config.yaml
n_layer: 14
d_model: 640
n_head: 10
n_kv_head: 10
head_dim: 64
d_mlp: 2560
vocab_size: 8192
activation: "tanh_gelu"
norm: "layernorm"
norm_place: "pre"
norm_eps: 1e-05
positions: "rope"
rope_base: 10000.0
rope_fraction: 1.0
qk_norm: false
attn_scale: 0.125
bias: "all"
tie_embeddings: false
parallel_block: false
init: "normal"
init_std_qkv: 0.0171
init_std_o: 0.00324
init_std_up: 0.0171
init_std_down: 0.00324
optimizer: "muon_variant"
lr: 0.011
lr_mult_o: 3.0
beta1: 0.95
lr_head: 0.00867
grad_clip: 0.5
warmup_steps: 200
schedule: "cos"
final_lr_fraction: 0.0
batch_tokens: 262144
seq_len: 1024
doc_mask: true
train_tokens: 902600000
steps: 3444
dataset: "wikipedia_en"
MLP neurons of a small language model. Each row is named by its layer, matrix (up: input weights; down: output weights) and neuron, and shows model dimensions 64-159. Each number is 128 + 24 x the weight over its row's rms, rounded and kept within 0 to 255. Numbers have three digits each.
After each neuron's rows, "fires before" lists the tokens most often just after its 100 highest values on Wikipedia text that the model never trained on; "fires after" lists the tokens most often just before its 100 highest values on Wikipedia text that the model never trained on.

L4.up2437:120156149115090158125124122129096155109092132129122113114097125151103088144135128096107115126135146162084106114132125178085101098085140109129152117132130117094157130170166107138160102164098125168127121135120163169113119121116119093108103111149101127133132121098104153154143142105134093146
L4.down2437:151133128139125145159136136145114111115096112169119091136115144102123091127152108108128130165156178143113140148092136186121141118101108119131105104149167130163124128138113129120140151146125117139138080125120110141160132124109140142108095102112123056116130142090112144151116161089124101150
fires before: "\n"
fires after: " =", "s", " life", " listing", ".\""

L4.up1641:105163149111132108147171135125121110114083149130124123112089137133131125117103095167148188129065122149122122134161121107132141106122158162103102146141122165123115126155132123119127151152106165131100137143118132144107163124058152138154118115130152098176146089125123144127103101111142159144
L4.down1641:120080131139146147120106121124111126107149153099174112127141133157126167150163108113136130175106149117113093134132096100129137126151123081106112140134110107132148144144152101123127159141139164093146149084146119069150156142160061122140118143139103165144174162152095133131125178125129173115
fires before: "\n", "-"
fires after: ".", ".\"", ").", "\"."

L4.up1708:155114113118136115111131131102184148137168130174141132154160136126132112102135139094117108101141160141158136130126101134085137117123127136139103150133127099113132095121130147130161072094130136161138128115087117127166159169112107095097095111177052115137123161059122138135154142129127131127
L4.down1708:119165093145156137147154120154129132133125095095164093130132078134140120130127137152127142135137082148139149148177095137144148114130141055133170085143169149142151132094145170132137153146157110115145115100138136105146136113121130114155142124104138134139107123126109140125129156089105087130
fires before: "\n"
fires after: " =", "."

L4.up147:105158157107146112152173123114113126151131131148092130155159132122123119134102109120116148124134131149134133106102113117148103089118152081144110125134156129112131127153170139141195101130128153109137117122115141143156133137120115133117093120132139132154150143071124162164077138109139107118
L4.down147:140118108138125110162109113132104110133098089131149105145171141118136094091127095122084178157162148175103136130123161146119090129154117171101107156107104115179111145146112126101143126134100136129157073127136125103132152108089131125149110106122119110119146143098126088127119114146109118144
fires before: "\n", " The"
fires after: ".", " =", "\".", "s"

L4.up1503:195142122130113118133156102131142121137099162128115146154127155148165101128134140136103127173152115125164130139151125107102130160147137129120131149107156111147135074141180134143097151165123157111154102130114112158141152112154128118112112148139094123109100132126127141139130142110104125158
L4.down1503:088122094133177179117086128090103118133133045161116116107110137133063119194141135150114169052083127139140167153170116147149123114130123135128128144131132142139100127138170144136120135140134102111134119127170122134130139102126103146115116102095143133160127119092147136137101140168154121110
fires before: "\n"
fires after: ".", ".\"", "\".", " he"

L4.up174:154103144146095108087131136143138155111127128118111074118132123168132123168113156083144099123175104172159176094164102133139102088080120104133113142094154149103134088135107068097127112108126130123140131131167123115137133131118139099140155114080104145178117093142141129089159189172140100141
L4.down174:072130145146147124125149108137101137193154133123107129106101098159139138116110137155107139124138100099121118118135130107113165156100125165145151157127116137139108145119098107082110139154105088129162147121148127086130142113104136140126162143136125110120166141107126144120143086139117113116
fires before: "\n", " ", " A", " |"
fires after: " ", " |", "0"

L4.up1482:097163083143149106168197105139108145153130135151077137114100101125139129095111123110154086106065173173145101108084089145117162121166098123130107120172147089121109135137173122124100140132106099161132111114144136140137084142158144140137142133130102135136149119127140135129141124114177153136
L4.down1482:123126160146144125135141143114149128135101116119117098144119147119146137142153128133132116128124079129128114124093121112115119133129161120117126133085059144067128180100141090073145134154127133099089142134100109124112116106144111126133094108152107168114141154130153138138159137148119163077
fires before: " |", "'", ";", ","
fires after: "8", " ", "5", "4", "6", "7"

L4.up397:140128133182117125183119124125134119141103113176136108191135127157142097135115129080114094087138088145132158146166132130114123096086128125120156102132141129137141093122150179135146108169126126122123130129106146122161150114105098111137140152114084167176137105123146133132155109111102106160
L4.down397:119137108137120142131120137134130169137101110130147134127128100103136123115169102119128140119107194147097129150172182099085098116138163138078144114139134137146116116124171136136132104101124157156119127097163155092123172136134179120155112076050115135134126165101141114093165138127115117152
fires before: "\n"
fires after: ".", " =", "\".", ".\"", "s"

L4.up142:114107102095139145111092097098124101108154134134125123128090113161122179157127130123139127132127181059138145176129143142163118125092153169099101140169140066133153129143088128160112112121133151126160102095134119174134148143126157121130116147126138094104166170120140136113132144111096147108
L4.down142:115113159154132127085120125109129134105130089158146163114142141113121120111140126110170035137128123099080148139149126113129114141141140123123116158121094105164097133153132169129120096134140177142120116134156150152112117108145140138124123138135107110140166140157155140160114180120135125116
fires before: "2", "6", "5", "4", "7"
fires after: "9", " ", "–", "0", "8"

L4.up2386:134109111115120083149115111146095142148128119119154102128120121154146103151113151111173178185109144124116145139126121129100135099090113096129127138085087170116130103083123128120118116105148158154123125134145126194115198127113157155165113101111139108167148160108115120121110079142142164140
L4.down2386:105089146146092171133146141160161111128112148126139136167136124120136123078175127120125105138101149114133111103129133061145133137114133101128118154177146131133131162162123125133147133159129108104145156180156139152125123115122131127180100118129126113155103111134137133084121129142137120102
fires before: "1", "0", "2", "s"
fires after: "2", " Tak"

L4.up221:101117098126156119146144114160143170109106141129158129126144135122161140081153129151152145146118131162170145162108173118107163135132161114134136129144158116126109101143129112078113116178147083151150120116141182143148109137114132139111137154122128095127125095104128137139117104179145149151
L4.down221:099159107124087108181093150134117137124147138121085123127116121121155133122096134103144093156154121133142140134109112105154131117069124166129131142122148140116141161077182072187177126129128129091121123162143101138116132119095128095154153112129110129155113117100141106089136142119138137147
fires before: "0", "2", "9"
fires after: " ", "–", " (", " U", "2", "0"

L4.up501:112141153121156172152124103090116076116121145149163117132142083153117095124125150137119145117118144164156105097190161170139125134105018173127102112164101108148139122093139160116132117200133118145126155147152132154136129103154094174117101170104126115139115112124154133116102170099125164099
L4.down501:081179095140145119119110107158151167128122116135094131154144095153119123141121137134109131087135166143089079153162096155175145118131150122110126101158143144153146101134136093160120143110136156114109147115161094126139102107186102097090096124121098125130135116126152131137120120125119164167
fires before: "\n", "-", "3", "6", "4", "ology"
fires after: "0", ".", "cade", ".\"", ")", " So"

L4.up1745:122133124140153131139152131126115096134127101131157168152130094157102114116162102096145121153142140168165154132113131089062157140165146157125156112129119120121144153130152106141136139162139116122133088168096164115112183171092115155138103110094122101147137132097168134140145158112129121134
L4.down1745:094170151156147132174104166144127136132143113149126062136124126085117121124167159066129129099112116127143131108122150183169115150148134090137151156122108156111118157144118089147160122166114125108091132124126124144088145146155182146172141115114095155133103135115156151129160168131093088178
fires before: "\n", " The"
fires after: " =", ".", "s", ".\"", "\".", "History"

L4.up166:130139121127134159169122130110125083083119095149145166116166133139145110118158147139097158151126165169164083135122158119139096106086153140100147085178135133155111099141117150155163119140127178164139105160080169154108137141116125186161104126098143086174138132156135144110108076126138122119
L4.down166:121133152150112138123115115117103144144119143109146071139131141119109066101115121138103168117102157124121120108157113132124136134095109095124136105150141125109148140124117134106154123155103112101121147118144103090120182104141113111130158159088134121086129167089176144137173151108133116134
fires before: "\n"
fires after: ".", "s", "\".", ".\""

L4.up1667:118099117127113142146139149147157161128145119103163111150097116131135098119148117164119123133152140123121111138110144119150136126086154110149139135121191134117129093125112124128096198155150170125128137105129108096092157137129097122111097127108099122092161113137145127143145112113132092127
L4.down1667:112159165113119099088144114163086116110100113075092158097153110130162154117110118128158114112117130123117100081183144127140145139098118165180105112151129142104200141131132094141126111100118147116127129125116168145100135137123138124149173105115149126159157140139111141139123136158141070107
fires before: " |", ")", "/", " (", " (+"
fires after: "0", "5", "3", "8", "6", "1"

L4.up1908:130118158111117156184142128112110086115125129155138174122154074154143148092109104163128123101117108152152140135115135166109122159099131161152109130149121179088159089098151162151117105166144153109171120132105167056145126127122151124152117096077121110114113121113153131105075123126089141132
L4.down1908:126124100165134123118086116147133127121127119139158133107109114106124100155145118103144081129135087108094128187132132057169128080136123162150156131080111101139104151151109138115119177061122133096110161108142148144092151157107102109124170137183109137122117116150107158113125159127119152100
fires before: "2", "1", "0", "7"
fires after: "2", "9", "1", "0", " Pe", " Po"

L4.up1543:121135122144101096106146132135129118096123125108143095108148116161119138181127147145140079125125060159165121108136122136141157100138126076107085138122119139095151107115181166119156142084159120144130115101130098092127099117087167146156158099099129132154116112090165190110145181123165112109
L4.down1543:093159117147144122091151101122126130124122124092095123117164138148091146102145129114100147137143154129159149140151130089100135175115105117143144163153153095138092120134130109100104091191122112107125099139176144133135134104120123121127124126135103140148156143123130134136125081093161105165
fires before: "\n", " "
fires after: " "

L4.up973:145159112158145111141146125119102139125116129126128136121110158137096104102135132125121127144137153146120162137136103140093116116110130150093125133144120061108143126130134144135135120146125112119170088151119166112110135179121153139146144148095074146143084146103125150143115115099154127131
L4.down973:136123130114112138193125150121097143155115129127145105135101138101181154138118103160145152145120143139105106135119135115120149092126100130121159137118115141154110112095131103112122108153137150144148107154090131140129153115081126139100077113079141124152138105084107142169135116161135128152
fires before: "\n"
fires after: ".", ".\"", "\".", "s"

L4.up311:137111084117089125085115099132144139151101121151121109150117134118147117113132131140097119151117125158119131139118122121081126139094091168090136141128134116142086163122160131115132113160135133112108147153192155110128143127116120133146121119130138106145075151108134129115109159141118177120
L4.down311:129096168106120142100122104104079144174126140140113116125125140095116141129118079113094110108133132139154096169171128134134114138085117121166161185101105150167157138100109122121089133111100135155141149107103102106131125117117091147115116162075161126135141156154124138127108126106090150086
fires before: " ", "0", ",", "-", "9"
fires after: " ", "5", "8", "9", "4", " |"

L4.up378:133122149132126121121150152115103103156129107174115103120104162149101110095182102147135106106149129121158135192136096114117180142098136119137112184124110132149120152100183137130157121132147136096136121138101128134107141153154125159179127153121164103142091156119142145147152153125082173163
L4.down378:132150098081111141110108126105105139116118130138110134086133072126150138098112105115113121126130100142106135120133138121092135164137142165118150129102159135138126080102111106118122105138133116103136179117133084154141119132109147140134133120079128132107100119105147061139125140117089151111
fires before: "1", "2", "0", " |", "9", "ni"
fires after: "2", " |", " ", " P"

L4.up508:123125128125133151121142107141111136130122134105111160117145137108153126120135099120151154105137129138122067126107159148160126143127153112128153109135147146144154116151163148151143141132116169144136154119140088120127134129111110146115146144098116060133161146144127119139132066137132100144
L4.down508:135184113125143076092109174092124124147221144118118119114126121123136094137157170129120118129133135149137141115163136070084124140145150134115087143086112134131124127140143184124126110143135084091146134102101144132145084096120146102148159117122140156136112155121130141121093194147163119130
fires before: " |", "0", ",", "%", ")", ";"
fires after: ".", "0", "s"

L4.up1233:128120121160118111076149121188149128110097123159140136113110139110115117103134121116168108142128114112156125106122126104107071130110106125087132135126102132150117161157145131156118121129117099124123083109085101155099138097145147111106107097121109113125145120112086183145125112183138138100
L4.down1233:115139172097159170068119152112108150134148122160102095107116140118125088110134149106126181104142153101103108104136125151115115170117132128110157110116189139151113114082098125143155092116136128111110129118176137120113131116113139135158136119088124149128091133124158120133153148087110091140
fires before: "\n"
fires after: ".", ".\"", "s", "\".", "'"

L4.up2292:120160157082154158128139144130150151152087114136161154125106134129123131110138147089081133119113133161131113160125129139143149129126135132082146137115125102106157122117138146089110182132120143182060114137111172129139128152094132161096103165141148121114102138108135182195138121139141106149
L4.down2292:169106137118118159145069127131112093126130161086095158115096077147120127118126143170136087118128143121102134163125107135147169114155115125113126142139165172117131125117112138131171096124135154149099111130150117112148154080112114089099141132119126151099104157096106103175132082142115134132
fires before: "\n", " The", "-"
fires after: ".", ".\"", ").", "S"